MLP neurons of a small language model. Each row is named by its layer, matrix (gate and up: input weights) and neuron, and shows model dimensions 0-255. Each number is 128 + 32 x the weight over its row's rms, rounded and kept within 0 to 255. Numbers have three digits each. A neuron's up and down rows have the sign that makes its largest values positive.
Before each neuron's rows, "fires in" lists the words (lower case) most often at its 100 highest values on Wikipedia text that the model never trained on. A number after a token or word is its count.

fires in: "year" 23, "years" 13, "doubles" 7, "who" 6, "triples" 4
L5.gate933:102113216073160112110103105107170133111134100147154153115134093117155106124138125124103125146156133141095112149111158114095148121110159140107117219108084110188025108141136173045145109115136152121177119121134102106133108191161122159120080111053118153074106057114121156146115091199114129133207153179130163131082162157111111182135163124055180114147120143126108141118160112138134147135083160192076145185163147112129228118093140136105148152152118117147139092132091123153091130094103125124135172142076134102182122152077154131113104109111145113130126104085110160105153127120147130099157087102165110124092078116106162192096145126129081135135166157158093130153089216091103120113072115150164135098157066117175130107157123197136163156115124104101079083125133128068116125190152089
L5.up933:113116087144163140142084104091052118136100163155169134131096091146101132172172101165135082153141169137133167159137131137141075090151178114122102118121141105180119092139111160123104105084124081107166131121061164102159049233137143124132176148125082054091148134142167044149122142086101150169096144115123156098177127133091131139140140112112082070151156190188159141096148142203075157126167121136161148156123115128157145159091129078126164108157156159131112100157134153111098177043170126156129179107150165115181179101164151184082136113131179137145077133103130123172141132087126097152147144135098074150152184153135151152144153122093122149099186094118110132114069166092163097211127151123122154128184178124160132148191182124148151126096121132148124112154083110113087083146142126

fires in: "de" 48, "debut" 6, "story" 5, "death" 5, "submission" 4
L4.gate568:104095122114166131107105091073162083117092129093099161159178095084173124082146097129166161102177128149121077068164156156154107169117185184155107102053145030089180151112083129146169126129135076133129138135131154124157108140134111092169105078142089180108089112145147132174099139174121162143124087138197161150052147185087143075065109099104105145116084123153132086186095198136103161139110099152142195153177136105093109124090124120104130111141085126136139157157133094153122156103165117076113149120108086130108124082142110216120117123116075105084119146127126120154140119160123173083143134122146105184141130131134153153042162099103095137141154179146103146131134132145125202166134120107055144099125122064067127105094106081185120129128129191109080130169136105110142142102110117
L4.up568:150101103083163163171172066113160091087079077084141142157131141100110173119135172140105064147211160120101111142148101098126103141116178168136140135115145127103164083168135136071106152142124078190109101158107149079175119163063122103142048060186131127096193117114131112184161114110130134125132113053141127109094136152105130125096105153115120082082121142132132151140109157163090170178128102160147144140076161155080099097085087129055120085111090153163161150146131108170159129129172022115101112083109082110178069103154131160088121114126076121097110111105142132163136121126098144115118090117115074148144119149170145135138165101160169117141135158125133091127138157111152188126089125104116182096184189083137157065111093069133153065159110126075107132130122099104091084101119129

fires in: "de" 15, "death" 13, "debut" 7, "deep" 6, "developed" 5, "development" 4
L9.gate281:118127133149149141140119115107165140095082173137121123175107088112151107128128150142144156139185080167109180135139141159161132139129126205080154081120151085118181068102095100134184121079096164158153161128139146109084181201161178136178141073094158117144087154081173150127092133194145144120165089139172126122124099141151098165171123102135143095165094193124172117169059136118092126105095145165100141143113148039170119127116159123116070140126128106115131160129123127074143110115124110100062174151142116068060141158117124166070142131071135162091103079197086107105088156120119135095129080098126115157180090150089132155121180123132170129143152138170104124133182065139114079190156103099091109112149212101101150098147148132105091123107125111165122095157157170117109053071091126
L9.up281:113116139133131160218169055090168126104129130116080149165119132090104099084117188102138156188167144123140093200114132148162162176060153171142141108115151090148134081053114131079159155112065135088112126147182153145143129088162116093117057086104132145127108160141149131143098129167108177108191107121128081084094135142140101152121131121144164162127098105116178093124122091229140161120120178127112133087060120138129097113087181108140094124106135124137118116124103101151115122119119043053085132141102124073116071108140089139085088148138072124119124098105138114083176145122129135125122148169136201152167172128112104203119192157139123154181108156102106135131130128098149182101100059113106134149177140132117143111067061126176094182132101132084099136138149155125132117069143141

fires in: "not" 51, "noted" 7, "economic" 5, "access" 5, "electronic" 4, "electricity" 4
L7.gate365:115112113086142154084131153080155168109126127121140111151098148165158126126117090116163174178086154170144098070106095161108110149152125141082115137138146182115098143146112116077155093106117190120084123120185151126125136129112125104123139154064095162123096174097226125173175150141108081099147131083147134172138130150126099117108117156157150177144128131124137114187133111118090107096176131101123145109137185164119182112122180108157106138142111161163123166122138089158132137144124083079072179155125165105121095114141071079071138128138118096112105153098182145130126136161122119114155133168158135150079132155119159118086132109120117087095144169174100104172141128043068104084104112116111181146107092070112177081176152182106175154117046115131124084101186099099129079065193000
L7.up365:097154097111126094075096114120156136145131093215138120148103104086141135186074083107136157157121104119134118096111087130116124139152107189109134150105160139124106123151124116114099073126133137113115104158138145096171252131147092160176115083152113079082128234107137123194163140109083127157081196092087119159110170120107096094152121136109160170125089093135145132087111122125107029117124128114159127099124121123108094137175183143148130144131040132152165092093158114139105121126106120101087170163109174099105155126186071093118204205129135133122100073090150119144136088157116108125128123127127136165128124194140129069078146137110147105134123149128138095149114084103117138099091099052116198154135158105072131137149071090091106161107076142098128132132149120151187084129187100

fires in: "of" 19, "released" 9, "officially" 7, "commercial" 6, "official" 6, "imperial" 5
L2.gate664:094071160123056166094142114138113141182123108149074090087070127169130192118163109135095149120089144136127135171063105101064109131165134075145145155167111108058153135137165104118190139108178115148121145187140119175165111172179101031139134143121167117118189095143038135116138079098125109166134186063122087065128118146084120131145155123163124133072148136146090100135123135102097119065154167064142131124132178085118137110136108092134100163132150148085102139162121144180102153093111101133148084175119122131084086126142168101115141076139158099132080142122158160136132171097115115113117098131160172104145143046106159113099161100177121109165103182105121168158171093181151113140137102096169138154160113167131142103151138078183190103164087149118099082121118187109105113141163103
L2.up664:143107073091130101109145101145081122125101190184097119139084084122124126221117152141199101196211147197118140138094141028125090094125045100121107116166124115114110134080168064142161114161144104137152115116115159130132139099133079128125092153105091096162145165158112127064103151131129081144146174112130131140137080071110113195165076136145084166158141154121127145115158078132115108155103118080095134113170097145125088141183126159139111103114124148157121175102148114150140143180178112143151138177124123159092125104129149154103136159154177142171143122060179059112118145106096152145160071162096091175099157156144077156141109054135091119127159125090147143135163063151143107131121083167106178076123197141153152146128071133150125133165112106178102082120109089139119074148155132

fires in: "year" 31, "years" 30, "population" 14, "time" 7
L5.gate282:102048149152102150133095113146084099142203146140128177138052056105099114131156163138121128123145154134140104171090106137172205107092167089103081162118150157142108165157178075083155116127136129068106114111150143112090154151168157118232166145090116044149160140089159119173056107125106114142116127140101164136082134145140142144099138095087116128080129132158143083114163117129148098083131128156142112126105187062108148098164181130054076095122132184101133147160109170160110134082093100155166134184119170128162142188099107147126170152133081105112086057092147137112181157119155163128078090109097131110154145128088134091129128113171165116122160126131110135073142141114120105161123111126067182164134104165168123076140123099104136070086142179105130149135136066147080174108147141
L5.up282:138119122142161195109110100153101141085130177143129141119163124124100063115110050186130099117134160154132134087123161108141065156143213099137106132145072137110105113102088173127124140097128138128086081095134114117140091158147122138145152146120118116128090093156164160135117107129143145144110098106135163153156198142106129142155199047115191104133131175170086145210065144130097117173088168122103131101113147123213192080143144079092133151154145132142124160140126116166150159068158093128111117086105148199126121069186175131103168108168052166174100162144158151116135128146187163120138115076118111139097123104132165175071129110074094085198069143113155114094083170059113098133144100119097142195114097064147110132155141119127126160144136157128084125127120101117146087185157117

fires in: "de" 46, "death" 11, "debut" 6, "declared" 4
L4.gate643:126155183099119119098152086148161131188130115084119122110156118171131125108128081127176091128164155157151077122131127113081115105147127120103080135123140142088133119084119146080136132143106120130157157151184117120101153142085132057141036061105116182105102171100158114218125134130080204115100073117212156114101154158186125115088162057134122139134107125134124131131110153105155169110098163138152171086160135178108124136103118118121081097188094136129133114093113101145102144057107100123095084188146125172151100118140159181088210113123099152129127104122094117116112132094123092122118129097191056121132119200165181148078124135145111097151102095118147209162184116114152110089131090201116083126150120089083097144100093104138140170120085135073097081176159104091151115125184120
L4.up643:119152138148126132162178078107156173090076177156151132158111185153158146144093134099107169165082157171157095118150090053130133126100148172116132194139096127054115128080079126118111108152075086156158079132177157158154140152169074101152154109072152077137106116098133130124147146162092152109108117166106158114067149133124104127070136145026146116182124188160098059196106092125125104121159141171132098152167116117139115066168157196189137117074136134092150196160119108162075153110162072103107126130133122133115103159144086138107072076188109151100081153124124114176184133157095148148115090158097096088160105139124059132111169119125117162123166071109112147100095118141108142126097167131128153084080110096086192106144159133112127116122104103133171106175165135141117082139122130

fires in: "not" 33, "noted" 7, "vote" 6, "note" 5
L9.gate515:116101128106156169122112144141114124108096095091140136097126160161149138122100095125126178152103194106108055122127107174080098092145099157065166103120127137134123139080155106059181163103077122131106121096110163127124160129172162125115117104162097161077090178110205164131150143151127120133122115203171146124108102154144137150093136161094093159110105170072149103119122139090098086127124147145151100080178141177137176183143143105146064052130127160148137142102123143123115151210103071132152179151069110126111106134130112114047120116089137113118105101143134078140124143147159212168142116121181141119085096174134199101111125111163098153182224174101054135161134169106133099078163140144090136101099092100123135108163137124117135100214129175119113149100103075101127095068090104
L9.up515:184124118151153177155100149089108063086168092086147163099161139158056127164118134118108148120159099115123152103068089132108076143126076111104118142164181153144079121120184116101170149102059124104121132124079105122143192144145128163072052100175151133000102111087165143124125098122092086149201139137103128113119130124114120156142128105164069145103116129086134112113093110132158092158119193074183136111181065176131129157114144160101164069137172159138135154138123109151145144117118119118122177121067121177099151154137115140110163178102167099142105138138166100136153131139202144115117160167187166125093141135141210157168100134171135128118114129118135121127146185049127122106107144116107127091150109168171166143139142128091097060155113142128102148114068147155147112063065153

fires in: "not" 28, "west" 12, "place" 9, "noted" 5, "forest" 4, "ground" 4
L7.gate926:101109115106108112165139153123137179210131164116062123121107155162129168123114106098099089107106182154118122071142112119132183108108102066112194136113071117083119111159136074147093139120139152161142086136083127069128124146152113130196139145117080157119094207151129143147143106109107155152130180198086168127151168147135194112045109124114099123096151155179081130091148112130132080150112178144077164090101130083135133147090126075158106114153141169156148130117206102122181128122096100128118105125139136137113130126135071110106055193062108131131116144169134099073169162152151131123141119118127087133122160143133179119114140123168107187068236127145109149095080161090166149066160102144152099147109155071085150158090108143090143092109086096096095125182159113090092162119119102
L7.up926:175127112174102145147130108189155195170134119078145113135255108127137164123138120102042158125100136139136182081110122063174098146167140141115140162163162150117070148179131053097122120169118106115148116186135109117145109114161171152077088092192135158137123120111126153118127103134137145179104163083111146186098180121153115170130132208100149074114103121124120094185093112100116135131176140119162132111116111102175120108145154048121142158110124148144122161133125109143118104148125123159127151151091134155079138144126069109182156198090122132083132218137118156070134120162128150096132107158090134135153200158119090117141159115112164117107094095137059130120113103065125115168100180099106158075120129150127142162116117114093143082116077096145105141113118145198190177076100138

fires in: "total" 24, "not" 7, "note" 6, "hot" 6, "motors" 4, "potgieter" 4
L5.gate691:157138110073085114095080134127125106145106134099135144122145127101188062130072098076125151116096173155101189147092144132132110150120134100147101100110106096139082183179168150108151080113164070101163139059139166179143136139178151123132084164094136143119102135167166108067138088164096114134161113130126113170083168151129123116083115138108089179120127103136120097120092206087086150124115136156098154127147179117150130137166105177172128148110216094175106159072119096088110156129121156138140124151117168117137117126121096096089149124087118110152119105146091119152147135110103070051082112178166133116130118172123128077057195143127065145098210087102048139096117110065105165093170116169113130138108038156077141102146144135151113139188107153179077155153148113114135132100140075
L5.up691:170135158150114157169098124071128150135177102105146135101190106131165089146091081086099118126134157132121132145051205100154091124130151120115062083072139136137134162143193126077109147134159176081111103053133085158172151164141140159169106093079171110071161198054165070129128098133075153122094132107098152152187167080161096078133148146143163182100068116155133135113171141117122115125103176147123097148131111153143081186131113092132136102099156162120143074111180160101157124120168157144128156138167139152124119097100110134166087130180134123133110115081093095145132134127132157115117115078136125113141104189132130091154104151150183095069143168131145180187164114058084195076141137143112163082103079166094171130121138137112127122101120189129123137140159200175167145136119164

fires in: "years" 32, "year" 18, "children" 17, "days" 7, "child" 5, "dates" 4
L7.gate451:127134203112150128104103089150166130172169131121141132143099125132151160107101107107089140073093195108176103130127177114131087123073157143116101174135081138094154128186098141086171139195113178104098184074148153143136090186112074086168096125072120136128126140117127112178125131136101151111118082130152178150155169170124172143137112101139136153136132109199113102158140128104129166159113111104116083161081141160123095121079139061099077098129092113154179151095100154154110073106104169166149106145149089162155127028095133120079102118169140106116105148117115156062135171076154128134108139048161084084124099108178127100079142144134128134131128194082130101119067195145128119099152073145139120164125146165200105109147115136136140109202116160098030131151122111109076085127093116
L7.up451:164165148184121108114087095117102065105097144110122148198154102125129158196122132116085177120130148185128152154106117101126107216078121064125146120162141109118036125186093101140122089177143132109083094125124090119116156075158175129116118168106144104160164162105134124189113151067076194145195139179118100128145103176103166151169139108109090127086153115186183134116120106218189146098095140145120138156088126116119077125118099135113126085130099136115144118107229109086122116125083161141091118143123111194161120081127174195110154166119096090132130127110113085140129153119111107132143125117080153156132130123134098117110128147154162138081133230088111114152105147060185107129136134130126118150185113108111132134131089108156114060089182191128111156131125101135106132149090170

fires in: "they" 31, "who" 11, "people" 7, "that" 7, "members" 5
L10.gate923:150082180096120107119086193106156112188096150065093157086151186113152148096119128137089126130121166173098104118139138169149179149101157165145159104180167103096115071117147136149149085181173118128146110093160154156136101175172095119201127118115153153075114099108145055118141140111096095181147159170121164121083172172084128108177165165074107140105179103106151122126146132117145142065144159146102084125109114095205161123125102126129097104130124107122073179162122111105181082116083136099094111135152058105157103152145094153105082149065100112119087141115087119125163120111110182151133105156118105026107131133096128106057107133144140125155115153175085123089123090128182157148144183114107052165104185185113109089107168106079095105108168191150165130128154151117107140124131152
L10.up923:124099169128147163171121164102157120121075150115165121169084132118114104109123143163077127103081074093154166152105093116133102116148118118093174145185126128175093151146151112114089104114166100172101092130113127078114125104106104152070087135094108043134146106133137161099137151097118135158134167146116121125070117125091177046144112103143170143118066160084136146081101104099145125087065098179140172123102130137153111186095161078120145166087152092162106184148093160104184102138184171096167070124144172094085080165120139191175127191166194131093077207160093114117139109162110102120149046086122144120135084124128135097085152132130129058181166138192105079143157209158102148174125131106141109175119184129110113115148097079108123136144150140100135098126161146115111125157150100